From a checkpoint of a small transformer trained on Wikipedia.
Size: 8 layers, width 768, 6 heads of 128, MLP 3072 tanh GELU, vocabulary 8192, 63.3M parameters.
Architecture: LayerNorm before each block, biases, tied embeddings, normalized queries and keys.
Training: 967M tokens, 7381 steps.
MLP neurons of a small language model. Each row is named by its layer, matrix (down: output weights) and neuron, and shows model dimensions 528-591. Each number is 200 + 40 x the weight over its row's rms, rounded and kept within 0 to 999.
A block is one neuron, or neurons of one layer that tend to fire together. Before each block is what it responds to, as a language model described it from the Wikipedia text at the highest values.

Responds to: Table column separators. Pipe separators between cells in Wikipedia tables, mostly after short numeric or abbreviated cells such as GP | G |, W | T |, %, also slashes or colons.
L2.down3,193,197,216,190,246,162,179,203,230,221,128,285,153,169,227,201,187,229,184,165,271,210,222,190,215,187,251,267,166,229,162,207,200,132,174,224,166,121,220,161,243,233,265,181,223,199,230,180,189,248,240,307,169,145,268,217,234,159,252,164,182,199,181,203
L2.down63,282,217,249,239,183,206,214,186,232,170,162,149,181,227,87,211,264,265,159,144,101,175,259,230,173,213,107,155,243,157,163,233,198,192,237,202,193,234,195,137,152,231,209,234,198,131,203,203,189,177,240,231,181,276,222,166,193,177,277,159,253,152,149,276
L2.down358,197,194,231,169,220,178,126,158,230,160,232,203,173,220,230,232,147,137,247,177,161,183,276,216,171,171,186,198,217,175,204,296,228,181,206,122,141,220,170,151,239,172,183,285,212,206,272,152,212,243,211,203,203,273,155,276,153,133,252,254,230,169,231,250
L2.down599,233,215,255,168,210,212,235,208,203,218,265,144,239,208,194,174,253,226,192,205,150,160,191,214,174,241,216,174,228,238,120,168,130,178,146,205,258,200,203,157,220,254,227,245,218,163,208,205,219,128,220,176,109,159,226,157,161,189,220,132,292,239,227,186
L2.down698,210,157,181,193,192,157,158,168,137,169,231,121,133,234,226,208,206,173,172,188,242,137,211,129,161,253,151,237,186,130,200,255,173,220,208,175,200,137,223,129,268,190,198,238,145,225,223,197,215,229,189,220,273,151,166,215,186,192,197,153,189,250,223,195
L2.down749,201,232,175,190,249,153,195,145,187,160,200,184,141,260,259,267,216,212,209,181,205,204,143,173,151,230,240,212,166,195,162,221,156,170,253,174,183,238,142,181,149,260,236,256,255,180,184,208,260,166,308,197,238,275,203,183,283,154,236,205,283,163,234,187
L2.down1004,203,152,186,163,185,204,184,213,196,271,257,235,222,135,164,249,179,300,217,211,233,178,201,247,146,234,248,240,175,222,205,172,182,271,164,139,226,254,164,161,242,224,187,207,228,133,223,248,200,266,187,166,259,165,214,277,270,280,224,236,284,181,180,223
L2.down1054,233,169,142,119,262,159,205,223,197,200,224,100,125,217,245,215,207,170,122,228,143,204,209,182,123,254,180,217,196,325,281,197,245,199,182,228,250,274,287,147,183,127,294,241,186,234,208,231,175,222,99,217,139,250,154,210,237,199,216,194,153,183,197,190
L2.down1287,197,201,223,287,122,215,260,174,200,198,231,124,189,188,205,160,240,163,224,204,256,156,231,247,167,223,182,219,210,221,156,192,154,165,152,226,246,257,264,259,268,154,281,220,202,179,226,228,153,212,271,222,193,137,185,121,251,164,232,135,281,236,132,203
L2.down2098,210,181,191,201,205,186,167,195,241,213,240,215,237,207,154,171,183,247,206,157,218,234,223,237,210,184,192,277,247,219,115,217,234,250,160,217,160,244,171,202,212,125,255,200,259,199,162,211,266,230,236,148,202,130,238,91,233,189,208,231,218,221,239,193
L2.down2147,275,176,216,169,169,191,161,141,203,256,212,236,135,156,179,208,233,228,198,148,271,205,171,179,259,225,168,203,201,183,205,178,202,218,172,144,154,162,240,249,225,158,183,140,176,112,242,203,197,217,203,231,177,222,189,228,165,162,206,175,158,231,208,178
L2.down2269,253,160,212,200,138,111,188,127,166,144,202,231,176,222,207,230,224,197,232,185,214,201,171,170,219,242,143,220,165,157,212,158,240,220,160,201,175,133,240,182,238,141,169,162,196,147,208,198,194,191,270,189,186,210,190,261,179,311,148,181,217,226,180,264
L2.down2340,205,158,168,214,193,170,193,204,186,162,181,269,141,132,215,168,176,167,197,167,236,199,286,79,168,154,196,179,206,140,185,237,151,230,191,214,182,111,256,195,198,143,135,199,236,216,159,259,181,266,246,169,191,177,231,166,194,187,208,232,212,186,114,188
L2.down2473,196,225,222,198,235,155,241,257,165,171,198,163,234,175,203,218,243,227,225,199,152,177,196,172,129,233,286,172,212,139,141,206,218,160,275,208,199,186,198,169,172,138,197,247,227,213,96,205,186,185,187,245,229,136,137,213,191,164,181,239,186,224,167,214
L2.down2596,241,133,198,260,293,180,194,253,210,208,249,195,119,217,251,141,228,238,211,235,229,237,185,176,142,143,234,162,231,173,191,215,140,233,228,209,175,217,146,186,186,213,217,225,190,221,157,181,221,247,184,191,161,161,222,173,157,132,231,228,232,169,207,198
L2.down2864,255,228,197,228,223,163,177,214,207,217,222,290,179,194,181,201,41,254,204,160,209,231,179,185,199,196,185,219,153,171,155,226,241,260,246,244,185,264,246,220,224,190,196,129,184,221,140,238,216,180,223,264,200,171,226,256,215,183,176,204,219,234,233,240

Responds to: Mid-word verb/adjective fragments. Incomplete word-piece fragments early or mid-word in verbs and adjectives that need completing, often after prefixes like un- or re-, such as unc-ont-rolled, dep-os-ited, im-plicated.
L4.down1871,223,195,204,216,165,199,196,196,234,174,181,185,154,221,199,216,116,194,204,185,222,131,172,203,187,243,205,164,211,191,146,189,173,230,279,199,171,191,253,206,194,233,216,224,244,197,273,212,174,249,116,276,129,185,167,246,163,174,196,205,153,152,239,176

Responds to: Late numeric table cells. Pipe separators, spaces and digits deep inside rows of numeric wiki tables, such as sports stats, election votes and climate data, often near the final column.
L4.down828,170,222,206,292,250,124,218,120,208,146,211,201,248,234,168,273,255,267,210,212,240,162,163,188,206,269,218,140,187,237,233,173,168,206,195,123,232,241,174,155,184,210,169,254,221,196,240,213,144,259,156,186,237,211,163,190,243,184,258,224,228,182,214,119

Responds to: Heading-initial word pieces. Word-piece continuations forming the first word of a section heading, table label or paragraph start, such as Rem-ains, B-et-ween, L-eg-acy, G-all-ery.
L3.down967,166,208,199,243,179,237,220,152,186,259,188,190,138,187,226,234,251,151,252,197,181,150,192,233,193,150,161,182,285,191,185,264,137,242,154,213,272,234,210,273,209,196,184,198,142,246,209,175,87,165,314,199,161,206,201,165,198,206,247,179,192,164,190,209
L3.down1277,183,144,225,184,205,223,266,128,133,169,242,141,186,234,175,212,257,169,243,253,245,205,157,279,150,192,185,160,176,129,173,161,206,181,193,235,211,232,236,185,163,157,124,153,152,273,235,167,246,218,180,165,166,276,208,254,202,206,261,242,199,216,225,234
L3.down2441,218,162,152,133,225,239,261,307,231,139,181,297,169,171,247,201,262,171,169,191,223,183,208,232,139,182,182,207,224,214,206,236,201,274,160,237,198,260,139,177,195,196,144,194,238,227,192,188,219,176,134,248,161,314,129,183,224,258,251,152,210,203,265,177
L3.down2549,242,188,203,235,236,211,182,279,215,211,255,196,197,240,210,243,190,223,233,194,221,152,219,237,210,205,232,199,189,247,133,250,209,181,226,94,257,209,135,176,209,194,131,212,183,255,198,173,225,221,235,167,209,228,218,175,214,265,230,235,256,240,197,195

Responds to: Table cell separators. Pipe separators and spaces between numeric cells in wiki tables of sports stats and election results, usually right after a number, e.g. 2 | 0, 15 | 11 | 26.
L3.down901,191,228,220,247,140,233,157,177,148,252,212,189,206,232,118,139,202,191,204,167,212,221,239,177,176,186,215,223,228,182,168,184,176,241,101,249,225,196,157,215,231,279,130,270,245,245,284,253,213,231,151,193,224,245,155,151,227,252,170,216,217,209,161,193
L3.down1287,185,232,205,220,242,184,244,201,190,111,216,203,240,220,219,264,166,210,255,149,132,198,167,243,156,273,215,132,237,173,150,170,164,187,217,163,190,185,185,180,151,234,211,231,158,235,174,210,242,215,258,165,198,229,172,129,174,267,216,160,225,210,207,211
L3.down2226,181,202,205,219,275,209,201,212,253,231,162,189,312,159,256,234,88,225,286,112,233,229,224,227,163,179,133,130,239,226,197,177,141,244,115,219,195,184,151,213,207,224,182,286,185,174,240,209,209,140,233,193,166,158,251,185,231,267,121,208,201,260,167,235
L3.down2237,242,201,188,196,262,140,237,180,195,207,175,226,239,124,222,204,221,179,200,263,273,250,210,203,191,264,216,140,210,183,197,185,205,230,248,238,188,229,227,116,146,221,181,171,180,287,166,232,197,247,164,242,163,311,201,156,184,219,176,176,246,218,155,161

Responds to: Word after section heading. Second word-piece of the first word of a Wikipedia section heading or line after one, e.g. Ret-urn, Person-nel, Det-ails, Disc-over-y.
L2.down144,178,196,191,256,182,237,207,203,188,206,245,209,206,168,197,216,197,90,284,312,278,144,155,248,281,260,188,204,140,196,234,274,178,226,203,204,159,238,195,191,119,201,170,210,283,242,208,132,279,200,142,151,151,212,244,212,164,142,221,168,234,237,157,181
L2.down193,166,268,316,220,209,175,181,264,180,249,257,175,169,155,194,212,280,225,250,198,239,232,139,228,213,161,198,193,148,127,222,197,152,212,185,236,161,217,245,187,162,182,182,130,161,217,210,188,297,207,158,151,188,155,146,259,212,237,193,167,165,223,152,157
L2.down432,219,148,255,202,205,107,178,208,207,241,205,203,217,155,139,142,170,179,245,247,200,229,174,217,323,156,203,168,168,215,198,222,259,205,240,235,181,252,177,208,180,191,111,105,173,200,170,216,271,221,100,204,190,233,221,217,187,127,226,209,198,139,188,185
L2.down603,218,231,192,161,193,210,214,151,99,167,176,156,166,308,198,213,150,220,178,263,177,204,241,137,243,136,189,213,143,148,197,237,255,255,252,151,248,283,165,153,206,165,172,189,193,223,285,227,240,237,182,187,199,182,192,253,164,224,186,183,232,206,214,271
L2.down730,180,202,184,203,213,175,176,252,281,278,188,199,179,209,183,152,157,161,165,206,186,247,182,191,242,213,176,179,144,178,273,153,167,210,206,153,225,189,219,201,195,295,252,159,131,210,235,218,207,210,110,160,127,207,177,238,253,174,285,183,165,210,163,194
L2.down845,131,141,192,239,252,204,271,266,230,149,175,247,190,214,221,195,177,159,215,234,193,253,226,201,209,202,200,200,245,169,184,148,248,200,179,169,216,142,171,150,178,206,204,181,242,180,227,160,189,209,210,210,165,169,147,166,170,146,240,159,189,217,193,224
L2.down935,269,233,181,187,259,256,234,190,171,211,158,173,153,226,188,161,211,212,194,249,140,160,188,256,166,173,204,152,148,173,171,92,196,306,180,191,207,239,112,213,206,120,229,116,256,152,199,117,183,161,250,237,200,169,221,168,195,167,266,190,150,199,290,241
L2.down1087,254,182,207,214,179,259,182,207,201,186,125,226,258,119,235,184,264,206,230,200,155,196,197,285,320,252,288,145,213,170,254,185,171,289,207,218,204,217,215,120,229,194,256,211,208,153,171,327,219,248,186,246,180,127,237,269,252,250,163,204,224,132,160,201
L2.down1712,252,190,167,159,271,194,212,246,148,215,213,196,183,201,188,251,165,132,165,160,271,133,231,241,246,191,242,226,232,255,180,182,206,205,219,200,187,235,266,221,145,216,143,184,255,205,173,247,164,197,114,132,196,241,220,205,233,194,146,233,118,158,224,253
L2.down1749,126,224,184,244,152,254,131,180,221,259,224,169,156,197,280,209,167,216,261,275,148,203,219,236,130,221,134,147,197,163,211,154,183,255,197,156,201,242,183,176,185,197,231,147,206,178,213,108,234,213,153,242,236,238,128,194,247,193,225,210,204,194,171,202
L2.down2289,190,151,210,189,177,125,170,210,224,178,316,205,215,229,127,247,278,175,196,221,220,212,98,206,214,185,212,239,201,168,219,223,199,214,113,185,278,232,140,197,177,221,130,190,157,256,172,180,172,204,325,109,214,197,119,192,211,289,184,213,196,256,204,122
L2.down2371,173,199,187,251,178,167,204,202,212,161,168,261,126,229,267,221,255,209,162,241,176,260,267,266,222,175,170,171,201,194,238,167,162,269,221,153,186,167,240,276,246,169,206,135,174,192,99,219,231,191,177,228,185,202,175,195,162,204,230,218,170,230,179,193
L2.down2688,217,212,178,170,287,215,177,232,258,200,208,230,179,257,219,268,207,233,269,258,221,129,182,146,217,217,180,177,181,209,246,129,205,196,162,185,199,186,184,123,209,185,187,204,223,231,168,218,256,268,146,214,194,209,205,165,248,190,110,258,231,191,226,203
L2.down2732,110,84,167,126,143,163,183,328,149,201,240,234,156,226,209,208,125,94,181,242,168,202,165,278,240,287,244,242,125,254,193,229,138,270,204,202,125,247,202,182,154,175,193,204,182,263,179,231,126,174,129,196,180,224,219,223,152,179,188,200,143,166,178,169
L2.down2899,246,174,193,187,198,235,193,195,235,180,184,159,244,240,207,268,167,174,258,254,253,233,197,218,252,132,203,154,275,203,250,198,174,171,226,85,253,135,187,240,150,235,141,150,269,187,222,155,237,267,158,209,205,146,244,262,237,128,202,147,191,268,233,198
L2.down3051,201,248,249,252,185,250,163,353,214,249,208,277,225,237,195,218,179,238,179,223,196,235,144,185,239,166,240,169,226,205,188,165,212,211,130,286,204,183,166,171,187,218,190,208,236,187,252,148,166,265,245,209,216,180,173,135,221,259,169,194,286,266,206,197